config = dict(
    head_dim=32,
    qk_norm=False,
    parallel_block=False,
    init_out_by_depth=True,
    lr_head=0.00567,
    decay_shape='sqrt',
    batch_tokens=65536,
)
MLP neurons of a small language model. Each row is named by its layer, matrix (up: input weights; down: output weights) and neuron, and shows model dimensions 0-127. Each number is 200 + 40 x the weight over its row's rms, rounded and kept within 0 to 999.
After each neuron's rows, "fires on" lists the tokens most often at its 100 highest values on Wikipedia text that the model never trained on.

L4.up194,184,176,214,166,215,189,195,221,220,153,180,296,157,222,224,172,278,217,169,182,214,179,212,245,254,253,178,198,179,213,192,178,228,196,232,200,182,130,134,233,241,190,182,178,142,209,208,219,194,165,181,148,265,182,183,234,253,166,201,165,227,252,213,188,230,224,196,172,186,177,229,140,227,263,157,107,146,183,247,160,130,198,174,277,163,208,143,210,216,247,198,145,161,156,303,177,252,208,152,219,162,237,218,189,197,195,154,157,198,210,159,151,347,241,249,195,209,157,213,182,235,196,229,236,247,211,266,226
L4.down194,225,198,208,153,234,159,179,153,196,194,187,210,254,212,256,221,209,244,205,292,242,203,125,190,178,195,163,163,190,184,189,181,169,162,145,249,208,141,246,206,155,177,268,174,199,243,146,238,169,260,200,273,127,221,200,202,167,121,141,168,126,208,125,225,208,230,144,227,169,280,262,211,198,203,233,271,232,158,217,211,213,282,217,161,152,122,178,185,208,187,229,217,205,228,165,144,87,165,243,284,191,96,176,256,165,153,102,206,167,195,155,228,164,118,228,226,257,278,221,170,210,213,245,231,201,201,208,192
fires on: " |", ":", " =\n\n", "==\n", " of"

L8.up912,221,143,132,246,162,274,155,200,172,253,209,213,259,188,170,183,157,203,182,163,257,219,256,237,152,185,183,168,137,178,156,108,206,242,228,154,184,248,142,221,183,52,177,214,176,226,199,206,182,280,150,163,145,268,219,221,248,246,225,201,172,243,216,231,176,212,237,140,161,197,151,148,177,169,243,189,207,154,205,279,194,216,206,171,220,137,189,226,169,260,159,144,197,204,273,191,233,179,203,206,240,300,256,167,152,246,181,210,156,165,244,260,178,278,191,164,242,171,196,226,154,234,264,223,139,161,220,147
L8.down912,188,184,203,171,206,230,186,236,206,239,189,198,243,224,165,258,241,148,212,204,89,201,176,214,179,179,206,190,236,207,161,182,190,167,190,156,196,205,253,197,191,207,262,152,115,158,164,208,191,232,164,127,232,175,208,137,214,181,236,134,179,222,210,217,265,212,205,246,209,200,258,223,239,250,212,201,148,244,135,141,281,243,194,196,184,195,153,111,181,200,214,260,252,159,178,202,210,243,233,235,158,237,219,149,183,189,211,293,189,152,146,176,156,141,183,219,229,194,220,168,251,159,281,229,201,265,213,214
fires on: "ad", "t", "at", "y", "yl"

L6.up602,174,159,205,196,201,155,181,282,232,230,247,104,218,254,206,176,199,208,181,178,239,253,218,204,210,218,211,200,162,262,170,196,213,198,236,155,137,180,232,179,164,259,254,279,167,174,132,235,216,193,187,108,205,273,230,214,183,197,162,289,200,206,98,166,228,239,214,148,273,193,240,224,207,187,164,221,216,163,234,247,211,253,270,155,200,200,171,208,219,232,178,199,201,128,196,278,257,109,220,186,167,225,100,213,197,238,180,173,216,188,191,173,187,156,212,169,209,143,275,173,238,213,138,119,204,245,191,180
L6.down602,210,211,242,149,162,261,197,211,191,200,171,172,201,196,281,181,233,190,212,224,265,198,234,115,237,158,190,259,173,285,155,154,190,223,196,162,207,220,190,158,178,272,184,172,197,197,240,193,212,214,179,192,194,212,110,164,238,230,241,131,185,161,283,210,198,173,169,222,223,220,233,195,133,254,218,225,180,221,279,136,168,138,11,134,205,166,218,194,248,199,221,213,208,230,144,120,178,243,185,182,195,156,239,254,300,181,187,177,182,221,195,221,221,156,159,165,203,262,212,234,240,63,179,230,201,145,196,145
fires on: "ing", "inning", "ating", "ee", "ated", "acing"

L6.up698,199,186,186,217,217,201,275,198,231,240,196,157,202,179,188,181,236,168,126,132,185,184,235,196,173,234,261,226,197,238,311,158,248,243,256,179,218,209,257,140,159,191,124,174,164,198,179,225,200,204,177,96,194,194,202,236,214,264,229,181,224,119,234,221,217,201,220,134,206,146,178,185,260,230,240,140,155,214,215,262,279,160,195,198,221,200,208,233,247,176,196,267,191,164,214,179,230,231,246,213,194,253,166,128,225,291,149,228,215,217,189,133,193,199,144,184,221,206,301,188,227,209,219,222,174,164,201,206
L6.down698,212,178,268,205,212,266,165,212,195,150,245,229,181,172,143,167,180,175,246,205,187,231,166,145,180,271,185,142,93,162,182,264,124,205,179,94,212,209,186,218,175,236,197,252,225,228,208,205,186,163,189,220,206,225,215,211,234,108,167,193,166,243,212,236,147,255,131,257,163,191,341,175,117,258,273,310,201,174,173,153,130,264,216,176,164,280,124,228,153,354,203,203,163,208,158,224,217,155,246,196,198,190,236,163,238,254,257,222,230,120,202,270,125,219,239,192,214,176,178,246,203,192,236,220,191,191,202,143
fires on: "t", "as", "p", "i", "l"

L4.up1194,192,190,164,236,308,204,272,226,213,255,194,197,160,212,195,213,114,181,182,106,233,237,229,211,210,102,320,151,172,207,229,141,198,194,226,215,211,256,235,218,109,236,240,249,164,203,153,169,189,133,214,215,202,166,239,172,252,238,144,130,129,251,200,96,193,183,210,266,179,250,190,235,172,213,277,225,282,125,196,216,160,269,192,225,225,213,205,122,182,301,193,180,163,183,206,157,211,173,149,204,160,261,193,187,183,229,162,261,208,208,247,206,181,136,137,214,126,100,296,203,198,190,214,265,218,267,174,258
L4.down1194,237,220,249,165,80,222,182,162,152,161,218,168,188,214,198,197,282,229,230,267,228,181,208,217,177,274,149,257,194,143,218,235,142,241,165,154,196,110,162,176,285,189,161,185,221,230,282,207,235,211,176,182,214,270,172,224,158,165,302,269,218,142,179,269,220,256,215,89,201,174,203,189,208,196,143,182,170,232,201,210,247,135,222,175,186,229,171,263,218,142,221,188,180,278,211,240,179,259,259,206,226,169,243,177,238,190,217,160,221,171,182,202,200,312,290,180,307,288,153,251,185,267,181,136,176,145,219,177
fires on: " sp", " dis", "ican", " ret", "born", "eter"

L7.up96,218,225,164,212,186,196,167,222,181,240,145,261,225,259,194,236,189,168,198,167,220,230,173,233,225,250,117,130,202,164,218,173,157,272,216,170,220,243,151,201,168,267,107,162,218,227,200,273,189,192,170,193,161,210,173,178,214,197,232,202,170,173,224,185,194,246,283,183,188,256,234,195,189,196,121,183,181,243,147,240,255,189,40,210,195,184,243,154,232,234,225,171,174,143,251,261,180,223,169,264,206,206,217,160,187,176,180,149,222,234,134,189,220,187,162,199,257,161,259,159,206,167,231,208,224,144,209,244
L7.down96,196,193,168,138,214,217,258,156,188,186,166,174,143,143,221,163,227,192,212,198,156,178,123,187,210,178,238,268,254,276,161,215,151,220,245,165,209,209,177,203,204,183,212,159,170,200,250,149,175,166,223,194,210,141,138,280,170,258,233,242,234,189,234,225,183,172,182,260,218,218,264,215,184,158,173,132,220,209,245,199,140,228,195,259,172,253,202,187,180,198,343,233,247,192,189,218,189,203,214,251,197,186,223,239,248,221,212,244,192,182,211,220,208,232,245,154,170,178,132,208,205,0,193,195,234,204,180,190
fires on: " first", " also", " only", "we"

L9.up628,201,176,233,188,212,239,265,227,257,252,106,254,207,184,144,174,196,116,129,190,204,227,203,213,216,163,219,174,209,141,149,279,160,197,230,195,186,213,143,197,232,199,233,153,207,167,199,161,176,194,250,231,182,282,239,164,159,197,214,213,200,257,187,164,255,215,206,115,205,203,258,146,166,226,238,219,143,244,148,186,237,153,201,272,155,145,194,180,152,153,122,219,210,206,204,159,141,226,244,265,249,147,181,198,141,197,183,256,180,158,176,189,220,184,207,179,145,178,286,166,275,171,232,200,211,188,248,154
L9.down628,227,159,151,234,233,124,119,215,193,167,230,182,213,203,190,262,243,228,201,195,141,217,158,249,204,201,225,209,206,257,122,216,208,187,222,176,203,198,166,217,244,173,163,269,208,253,240,175,214,166,157,140,155,184,178,207,221,163,215,222,157,218,264,252,181,205,158,235,106,225,169,164,209,226,172,242,213,265,277,166,212,193,211,185,209,243,179,187,179,180,278,219,133,183,131,246,212,195,234,248,150,229,199,160,283,119,194,150,246,176,209,202,131,146,215,158,228,168,183,220,149,186,187,198,193,223,139,269
fires on: ".", "ar", "m", " d", ","

L8.up449,189,188,184,238,226,129,201,206,154,273,194,204,172,190,160,210,176,145,266,168,195,182,227,198,167,235,289,236,250,227,246,149,154,178,231,200,190,213,158,234,215,156,122,211,224,226,136,176,245,211,239,190,201,213,185,221,164,185,227,269,240,183,191,199,209,150,179,149,280,169,184,170,175,228,129,115,248,166,191,259,269,185,121,232,210,227,184,214,222,164,247,202,278,156,289,252,178,247,229,195,163,213,155,198,203,137,170,226,157,228,162,246,272,187,259,147,228,168,231,228,205,208,233,256,120,206,144,122
L8.down449,137,253,171,176,193,266,190,272,300,202,186,245,181,182,192,174,214,172,230,224,181,229,153,155,207,161,188,214,236,152,178,211,192,232,216,169,240,135,233,160,199,229,264,225,152,193,271,244,183,188,199,176,181,179,226,261,198,212,212,144,127,205,278,191,227,188,176,207,187,191,210,200,172,119,253,193,271,258,108,186,185,233,263,177,235,198,241,192,161,204,94,266,171,198,192,178,231,185,207,252,247,202,211,163,236,233,188,165,245,182,230,166,149,261,170,195,194,206,245,174,145,65,120,145,186,179,143,225
fires on: " Sy", " A", " E", " N", " An", " C"

L6.up646,190,227,248,191,193,153,232,258,242,159,179,252,255,233,188,184,230,200,206,222,186,269,251,197,274,195,207,252,241,263,155,146,267,226,274,185,178,169,202,150,213,170,289,158,224,142,195,167,190,202,187,243,244,260,180,168,156,194,218,148,222,253,195,120,229,265,221,220,183,188,165,274,142,213,168,74,162,208,264,204,197,214,120,223,196,224,172,197,171,212,153,181,218,197,258,180,124,167,194,224,171,224,198,155,165,193,138,154,181,187,214,182,295,175,170,159,189,160,228,217,223,242,221,325,154,224,200,234
L6.down646,172,244,196,188,185,240,140,189,189,213,229,259,183,168,218,173,193,254,166,206,229,216,125,169,118,163,193,178,82,147,244,211,161,228,180,234,174,221,288,224,252,249,139,204,137,199,263,218,239,234,204,228,173,183,229,174,157,191,140,192,256,173,258,232,228,179,153,175,201,217,200,176,256,131,234,264,179,161,223,200,213,172,248,298,248,148,179,251,234,309,169,205,114,213,162,181,222,274,162,172,131,181,219,276,241,227,306,205,260,233,161,210,163,202,239,160,162,297,202,210,249,168,169,176,202,191,215,158
fires on: ":", "al", " &"

L7.up943,157,229,181,142,113,180,230,178,138,233,178,168,221,186,215,171,82,222,160,241,163,188,246,288,176,256,233,147,240,196,151,238,171,231,168,187,150,197,228,218,151,167,222,229,182,184,170,203,166,204,210,229,289,244,204,188,193,212,224,218,200,161,235,148,191,212,241,170,163,207,288,235,214,214,173,187,203,273,290,172,136,149,240,212,125,191,186,168,286,200,210,269,133,222,222,210,171,141,237,219,138,165,193,163,224,239,191,218,227,216,119,172,142,218,260,139,220,169,206,246,240,217,284,150,247,246,191,166
L7.down943,245,202,135,190,184,246,211,206,201,183,172,134,159,170,231,121,202,226,160,179,170,188,219,205,301,170,118,173,182,155,184,202,164,173,284,195,221,198,192,254,239,217,177,197,223,229,129,249,271,173,143,191,209,197,231,184,151,193,141,183,225,234,169,199,169,195,217,217,226,265,205,189,194,228,256,210,206,171,162,238,186,141,232,216,223,212,127,163,127,201,266,166,222,210,168,163,214,230,170,151,212,167,200,219,186,183,160,167,152,166,206,197,243,191,141,197,213,199,215,175,222,230,221,211,249,206,122,354
fires on: "e", "el", "b", "ing", "p"

L4.up602,246,167,165,207,213,210,235,230,196,167,169,196,175,208,166,210,195,198,190,143,224,222,240,164,241,224,205,153,168,227,159,199,207,185,211,171,162,202,148,195,248,162,204,254,187,200,209,196,136,189,125,134,243,223,218,263,172,202,237,210,210,232,187,197,265,193,232,187,198,189,196,162,232,177,130,149,192,180,185,196,142,137,86,208,150,150,193,200,211,238,176,150,228,169,158,195,234,146,159,273,154,216,262,253,183,267,203,178,138,278,198,140,237,204,238,133,281,190,230,220,281,219,204,179,165,206,235,200
L4.down602,203,182,249,183,228,197,212,206,212,213,293,180,193,141,241,218,137,162,214,240,158,240,167,165,206,182,187,259,256,169,207,238,247,268,264,218,244,193,239,187,125,248,242,129,214,140,210,164,232,223,267,253,201,120,172,154,187,189,147,223,214,208,193,205,182,162,170,212,193,177,190,249,204,186,228,165,193,220,213,168,225,257,260,179,289,179,240,206,192,146,287,192,183,213,202,173,186,170,202,186,213,194,193,214,184,138,201,231,223,162,253,250,214,289,253,208,180,228,208,183,215,179,159,273,212,138,220,149
fires on: " |\n", ")", ",", ")\n", ");", "\n"

L7.up1223,199,187,240,284,180,223,255,203,149,182,237,256,219,250,104,121,163,190,227,139,204,141,215,227,199,138,320,171,160,198,145,209,209,167,198,243,153,207,218,186,192,161,203,167,180,182,203,177,171,257,191,114,234,188,257,171,203,185,224,143,241,188,202,191,298,231,156,190,185,250,230,269,234,223,185,154,173,122,194,149,195,211,226,262,204,198,168,201,207,223,183,249,264,198,210,119,237,192,99,211,196,248,198,185,197,228,181,253,195,272,176,134,207,223,161,207,226,146,194,245,229,205,241,193,160,158,192,155
L7.down1223,196,188,211,144,216,219,199,235,209,204,219,122,199,228,248,166,124,197,129,226,210,218,147,209,126,245,232,228,280,259,202,257,203,186,248,175,222,197,271,136,187,242,208,159,192,190,324,197,250,133,151,189,158,220,214,140,170,254,163,207,205,213,215,200,213,199,262,251,188,167,210,176,190,193,220,243,248,219,234,220,241,215,246,212,204,197,182,140,253,208,221,210,186,168,312,165,192,117,211,283,180,214,139,186,138,174,150,238,220,200,226,163,248,178,259,195,63,186,258,161,143,225,214,168,112,232,143,226
fires on: "on", "ill", "i", "re", "by", "y"

L6.up514,193,196,203,191,198,212,242,241,178,197,154,263,180,192,94,214,153,152,166,172,267,257,204,187,190,170,192,180,185,233,119,176,277,200,294,215,144,235,110,215,186,128,234,213,138,213,255,227,181,211,212,259,189,212,168,241,206,168,311,181,138,301,206,200,268,163,171,117,133,245,196,146,158,249,150,163,172,162,246,211,169,208,179,265,183,108,208,237,165,203,131,172,285,160,147,262,102,199,136,239,234,178,266,222,209,182,189,252,104,212,164,134,243,189,254,221,181,227,259,222,232,208,217,150,237,247,202,162
L6.down514,137,184,232,183,242,134,204,111,183,151,221,167,236,186,248,148,221,216,211,244,197,190,224,292,226,196,229,187,204,240,230,221,202,117,131,242,258,201,216,190,189,265,254,226,150,205,240,159,260,235,252,122,203,197,129,196,198,202,219,115,110,235,238,212,197,212,241,250,177,165,265,169,188,238,229,247,244,269,241,181,202,217,190,229,198,217,197,234,176,145,183,213,179,209,239,180,234,234,238,160,206,128,237,171,203,167,220,196,249,147,164,240,181,192,217,194,221,200,143,221,137,239,276,197,139,144,250,176
fires on: ")", " d", ",", "-"

L9.up178,162,180,175,265,139,245,232,230,220,243,251,167,178,110,248,217,261,161,154,206,198,236,221,197,154,213,227,199,178,196,199,290,245,254,205,218,194,153,181,277,148,235,226,238,101,219,199,251,197,173,202,187,166,268,198,197,202,212,182,243,182,249,154,127,199,202,212,148,173,157,105,169,169,170,177,175,174,269,174,139,189,253,183,222,153,249,118,164,248,153,116,148,208,228,250,221,131,186,248,210,202,161,130,247,177,262,248,233,216,118,151,202,199,140,183,233,201,213,208,161,241,196,158,151,199,249,131,175
L9.down178,146,158,236,208,215,246,190,199,149,188,137,214,238,165,235,147,179,168,180,295,241,178,234,212,158,247,158,232,198,252,220,159,180,280,236,214,245,173,238,222,231,225,184,177,215,233,238,227,226,214,195,182,222,169,167,179,221,261,166,142,200,112,161,213,238,208,160,112,199,165,222,211,258,148,214,208,240,213,201,168,207,201,209,206,191,264,177,243,186,244,171,194,168,190,178,226,202,193,185,221,139,193,236,211,201,196,220,205,177,227,205,173,198,150,194,186,196,186,191,225,108,159,154,290,259,104,264,199
fires on: "ac", "c", " Sa", "it", "t", " manag"

L8.up1193,120,238,192,288,160,176,250,244,153,199,170,218,205,253,157,238,239,188,164,232,106,163,223,235,237,169,192,206,202,153,183,173,254,206,162,224,159,181,175,202,227,232,219,216,249,241,174,253,150,174,176,144,259,249,152,224,141,165,245,237,120,203,203,185,212,204,196,190,231,206,151,301,244,185,232,198,162,247,211,149,159,190,139,235,146,189,206,208,141,187,223,191,198,168,249,269,286,106,139,246,196,215,211,158,166,226,231,189,191,178,168,158,162,256,234,278,164,226,178,201,290,199,109,161,161,157,173,276
L8.down1193,213,176,197,111,200,210,121,238,198,148,198,213,201,198,157,126,178,256,221,254,296,275,196,148,186,207,156,242,207,221,184,249,185,159,221,189,260,162,215,210,180,191,227,168,123,149,192,192,261,187,178,290,172,200,197,182,209,144,133,195,249,175,114,214,182,190,220,140,196,204,254,123,216,170,241,169,286,108,162,157,239,162,225,201,159,184,277,229,218,162,147,167,183,183,235,159,154,247,238,202,192,155,239,223,186,155,168,229,225,257,180,210,209,240,168,181,311,171,245,242,222,277,238,182,198,262,219,207
fires on: "==", " |", "0", "5", " years"

L7.up801,160,188,167,127,194,269,226,203,253,180,182,150,164,191,210,200,184,209,163,187,206,218,231,245,224,169,184,111,199,199,193,211,196,234,226,225,196,230,242,236,265,226,232,224,209,182,145,169,210,135,160,221,248,158,249,168,199,270,256,195,169,176,252,235,192,245,224,153,263,242,234,180,187,199,195,212,258,235,172,154,160,167,189,242,182,186,178,180,156,213,172,264,228,215,238,193,164,174,122,248,155,213,104,170,220,219,238,198,164,192,200,117,103,182,175,193,224,211,265,221,208,234,195,133,228,226,291,180
L7.down801,208,201,216,155,209,244,196,193,269,155,204,207,210,281,262,178,160,218,226,107,198,149,244,287,197,173,216,252,106,167,243,198,127,226,196,137,144,209,217,137,157,264,201,221,227,203,239,219,208,200,268,176,192,177,185,180,199,180,144,178,147,257,143,118,177,211,225,223,203,262,225,182,243,197,285,289,242,215,145,96,171,181,191,215,152,207,187,121,241,192,232,186,197,288,136,202,232,136,206,243,184,151,183,140,194,272,169,164,194,214,247,189,168,261,112,275,245,204,170,179,178,263,175,144,190,128,146,194
fires on: " |", "p", "+", "el"

L9.up786,237,94,220,200,221,170,149,161,219,210,217,195,188,266,202,142,151,171,199,174,191,210,174,198,204,200,295,177,207,193,236,225,146,228,318,231,148,178,196,115,207,162,190,264,186,129,165,169,237,162,235,166,204,219,284,260,177,219,215,190,210,209,231,236,172,219,181,154,255,175,202,237,190,273,212,250,207,269,252,202,269,194,194,253,321,183,181,264,180,159,172,181,146,155,210,207,177,232,169,180,220,231,160,265,212,171,234,311,183,166,185,247,210,182,263,122,211,147,225,240,184,214,183,193,190,248,171,191
L9.down786,159,171,294,209,232,159,250,224,142,221,250,178,228,165,273,218,235,235,139,203,159,214,230,205,175,193,181,144,199,179,179,138,201,198,218,142,304,258,246,252,254,172,224,203,150,189,257,176,145,239,140,161,205,188,276,243,201,153,162,155,181,253,153,212,146,145,200,224,218,250,188,200,160,146,178,275,196,232,217,179,205,245,221,220,167,234,182,232,173,222,155,196,261,194,166,224,203,220,230,214,215,221,193,201,223,217,198,59,158,161,222,148,169,191,157,221,181,219,235,188,188,121,156,144,160,166,198,269
fires on: " A", "ar", " rece", " E", " do", "H"

L8.up517,253,214,228,226,147,258,227,234,284,235,167,191,202,213,179,211,188,238,189,168,264,253,225,227,234,180,191,192,223,258,196,107,148,192,169,173,240,147,156,157,229,184,150,153,222,227,263,237,175,166,232,197,156,118,190,213,180,218,171,228,193,178,100,119,221,179,236,157,184,192,188,205,260,152,186,189,109,199,226,241,233,259,190,247,216,270,219,207,228,186,203,207,237,193,234,230,207,139,124,236,164,237,194,186,218,165,192,161,162,174,181,163,255,213,226,208,172,208,216,241,243,251,246,202,169,145,172,164
L8.down517,212,181,170,175,180,210,204,186,186,191,187,262,149,219,146,177,189,199,222,227,201,194,197,188,232,256,227,158,163,188,174,167,209,181,208,181,138,168,255,159,165,169,312,208,205,179,244,223,229,217,177,221,172,232,183,177,148,140,241,166,169,187,278,209,246,211,210,229,210,176,139,206,141,266,191,264,276,255,211,151,206,171,217,139,186,125,178,285,191,203,124,279,164,205,229,186,223,201,209,84,216,138,227,249,274,233,296,284,208,214,142,140,200,188,238,138,193,198,172,109,155,292,125,151,210,233,162,266
fires on: " c", ":", "=", " ", " (", " •"

L7.up188,179,150,226,164,252,240,186,96,249,119,175,182,172,183,173,236,206,188,255,237,165,181,303,190,228,269,229,213,238,214,172,209,232,212,208,161,189,189,203,213,193,223,218,260,165,222,160,160,237,175,163,164,195,257,171,197,190,223,232,206,314,231,177,229,201,194,114,274,259,174,175,202,196,175,247,280,220,164,190,219,260,229,186,180,204,104,147,190,200,204,249,217,217,143,190,203,245,180,265,188,218,227,250,148,279,152,131,204,151,182,144,225,236,221,235,167,197,129,251,163,203,220,153,231,192,182,225,158
L7.down188,235,198,225,212,209,189,221,218,200,167,206,272,164,193,204,146,247,183,182,120,217,241,164,159,171,61,173,209,162,165,221,203,167,198,249,225,105,239,201,190,169,231,169,166,209,193,195,149,148,219,218,224,200,162,195,150,168,122,191,188,155,166,192,259,199,287,173,172,214,215,289,165,220,190,226,173,225,213,217,199,178,255,202,241,173,188,151,246,183,183,307,224,174,206,237,175,231,208,227,244,219,283,198,264,175,171,187,162,213,227,210,260,192,157,232,225,226,255,170,222,222,74,190,141,232,216,246,220
fires on: "al", "il", "ble", "in", " ("

L6.up1050,154,204,177,276,157,169,152,173,218,152,187,151,190,218,183,218,198,241,222,133,202,197,205,197,229,172,232,149,153,270,181,181,202,195,163,208,191,185,118,234,176,257,160,183,229,131,206,250,140,159,168,136,258,105,239,214,212,144,291,215,146,187,169,188,223,230,269,196,216,179,211,210,215,189,195,203,135,192,270,185,219,188,172,246,145,184,197,98,169,177,133,251,186,161,160,213,234,163,162,198,172,246,215,192,229,182,152,225,179,188,200,211,135,218,253,199,212,246,186,216,230,219,186,143,170,172,202,167
L6.down1050,234,132,233,167,192,219,207,218,224,234,200,276,228,273,200,211,158,210,183,208,239,185,239,266,174,213,154,222,214,124,260,181,192,233,249,197,156,208,239,248,216,237,223,166,177,320,178,224,217,183,211,254,149,229,226,166,234,198,155,232,209,229,187,237,166,203,198,216,233,220,164,204,170,241,188,228,226,236,168,177,261,231,171,198,253,206,183,166,280,146,234,193,189,140,206,178,217,235,264,214,182,99,240,172,128,156,231,180,191,248,166,186,265,165,127,213,268,123,223,168,198,206,171,210,231,277,167,239
fires on: ".", " |", ").", "0", "1", " "

L4.up218,208,159,194,221,221,158,205,186,232,156,194,282,187,210,204,203,286,227,178,192,190,185,228,187,246,202,179,185,191,161,203,205,210,206,256,151,195,116,149,181,187,116,197,214,172,186,174,219,185,165,141,228,257,204,202,227,193,156,209,168,201,216,241,200,197,174,156,145,166,199,185,137,154,247,185,90,152,152,273,167,124,164,166,330,240,147,165,257,223,245,205,212,173,145,262,114,242,212,125,193,197,208,287,253,150,224,208,203,192,206,138,199,356,125,248,187,203,174,244,177,224,236,258,236,213,200,210,298
L4.down218,216,234,262,190,168,225,144,167,179,303,161,194,270,227,187,138,217,243,242,226,252,148,123,196,110,199,188,181,241,251,228,212,114,205,173,232,155,139,172,244,175,177,213,82,232,240,199,205,161,192,234,225,172,250,193,207,140,154,149,138,110,176,154,133,225,231,223,236,231,224,211,182,203,183,179,171,216,172,263,233,200,190,194,167,117,191,182,154,196,195,208,208,156,115,169,288,201,219,198,255,159,172,238,158,189,175,178,224,167,203,163,213,170,192,244,207,233,202,248,179,119,188,243,138,169,319,162,213
fires on: " ", " of", " between", " from", " for", ":"

L9.up1210,216,225,148,147,164,212,206,168,189,242,241,252,134,140,133,162,171,182,222,222,204,145,241,244,208,251,162,177,167,186,231,158,254,204,192,272,208,212,230,269,196,126,254,237,161,189,242,254,185,208,176,256,228,142,215,241,244,237,208,175,228,192,195,127,171,214,167,197,162,187,195,214,254,187,194,164,203,224,194,138,164,244,229,233,194,155,209,156,206,205,226,227,227,172,213,121,283,229,133,198,170,179,237,132,220,157,199,142,145,204,107,196,231,174,244,161,215,147,203,235,204,179,222,180,194,219,243,227
L9.down1210,176,149,274,237,218,181,240,199,254,191,222,222,234,256,208,213,180,230,156,212,214,245,181,181,233,257,152,131,177,298,217,189,164,225,196,167,175,239,195,189,176,163,156,201,220,275,159,208,227,195,210,172,226,226,174,153,192,214,221,263,197,224,246,244,215,237,273,205,146,210,167,152,176,240,206,209,150,225,176,241,188,159,189,167,203,219,163,179,196,257,234,115,195,176,189,249,168,185,214,208,225,200,200,235,252,280,228,256,222,231,216,206,237,194,191,260,62,185,176,199,217,84,158,244,197,176,187,144
fires on: " also", "V", "ed", "E", "che", "N"

L7.up332,194,210,131,213,176,162,228,210,180,191,188,204,266,222,202,168,180,259,160,102,206,247,263,238,172,212,197,153,172,179,199,204,190,219,189,197,193,207,275,258,168,74,115,187,216,279,271,157,195,209,148,98,161,249,197,230,144,231,191,238,198,214,172,176,204,193,286,194,234,166,161,201,254,231,142,297,194,202,124,157,250,200,186,230,204,181,184,200,147,194,133,158,246,191,227,177,270,148,127,189,217,204,213,215,153,282,304,142,217,217,220,221,202,225,138,193,214,92,135,178,224,192,163,225,143,232,175,129
L7.down332,197,206,193,221,221,189,198,242,148,180,248,206,212,197,230,188,187,163,190,239,235,223,92,169,236,180,231,205,190,191,184,207,251,155,160,201,307,199,257,123,263,163,241,162,53,196,217,202,236,232,240,274,152,214,202,158,168,209,176,187,193,303,215,221,216,213,173,166,197,181,198,149,179,217,191,163,213,174,179,247,197,257,222,104,183,207,167,181,270,215,181,228,129,177,183,173,153,201,168,193,216,189,121,229,184,147,201,215,224,197,232,188,150,200,242,179,198,237,250,200,180,162,200,141,173,213,184,221
fires on: "it", "t", "ab", "h", "ad"

L9.up811,217,239,166,213,210,287,168,198,239,180,248,232,151,200,148,218,170,286,217,142,248,195,182,188,169,193,242,156,203,196,168,197,175,195,221,143,226,177,122,215,206,240,125,119,256,210,116,284,191,203,194,166,189,121,185,197,257,185,196,254,251,189,165,160,229,174,207,170,206,157,167,177,215,213,183,130,169,137,249,240,272,142,135,187,185,165,185,200,160,287,228,176,211,150,254,191,213,208,198,165,146,183,165,155,153,174,192,168,222,187,187,227,259,221,186,204,225,195,163,282,194,219,181,157,160,278,155,232
L9.down811,169,159,220,157,194,185,179,201,166,205,186,253,201,211,223,214,179,142,128,216,194,148,223,283,253,279,159,255,232,238,223,196,234,247,278,178,196,225,206,159,202,166,261,152,141,233,169,191,144,180,185,266,215,242,202,240,171,259,203,211,197,156,234,222,186,232,183,225,287,192,278,242,146,206,198,198,149,222,118,203,124,204,193,206,186,213,205,190,142,180,153,272,154,170,185,228,212,222,168,144,215,221,158,226,217,232,208,238,169,210,150,209,217,258,220,208,169,111,238,201,186,218,170,226,130,219,191,310
fires on: " (", ".", ":", "at"

L9.up1104,168,206,218,224,169,258,225,147,157,219,160,156,255,175,190,152,184,166,181,274,206,161,236,203,191,273,196,188,218,243,231,200,227,250,236,140,237,271,181,198,197,232,150,180,156,228,200,186,147,207,229,167,223,266,178,278,209,202,177,175,148,260,251,105,218,212,226,168,133,171,152,179,177,249,201,165,187,271,207,236,206,146,147,191,146,229,203,189,109,220,129,124,185,142,206,257,163,206,201,104,126,217,197,96,289,176,221,276,248,235,208,193,187,185,208,155,220,144,208,228,211,196,206,230,172,133,216,182
L9.down1104,135,181,197,212,160,216,236,147,289,190,240,217,136,188,142,179,220,193,194,199,195,211,188,243,170,269,244,179,136,171,209,233,175,158,210,262,265,224,218,217,239,147,275,258,238,196,177,180,199,173,180,217,227,226,223,185,139,143,295,145,238,149,201,263,152,225,255,181,185,220,170,175,158,233,171,173,153,168,179,196,240,183,226,285,233,166,131,264,172,215,214,279,170,145,239,127,207,145,251,224,255,230,210,169,215,252,200,163,193,192,190,209,190,233,255,230,187,223,186,167,189,208,245,154,220,243,184,187
fires on: "ly", "er", "m", "\"", "\","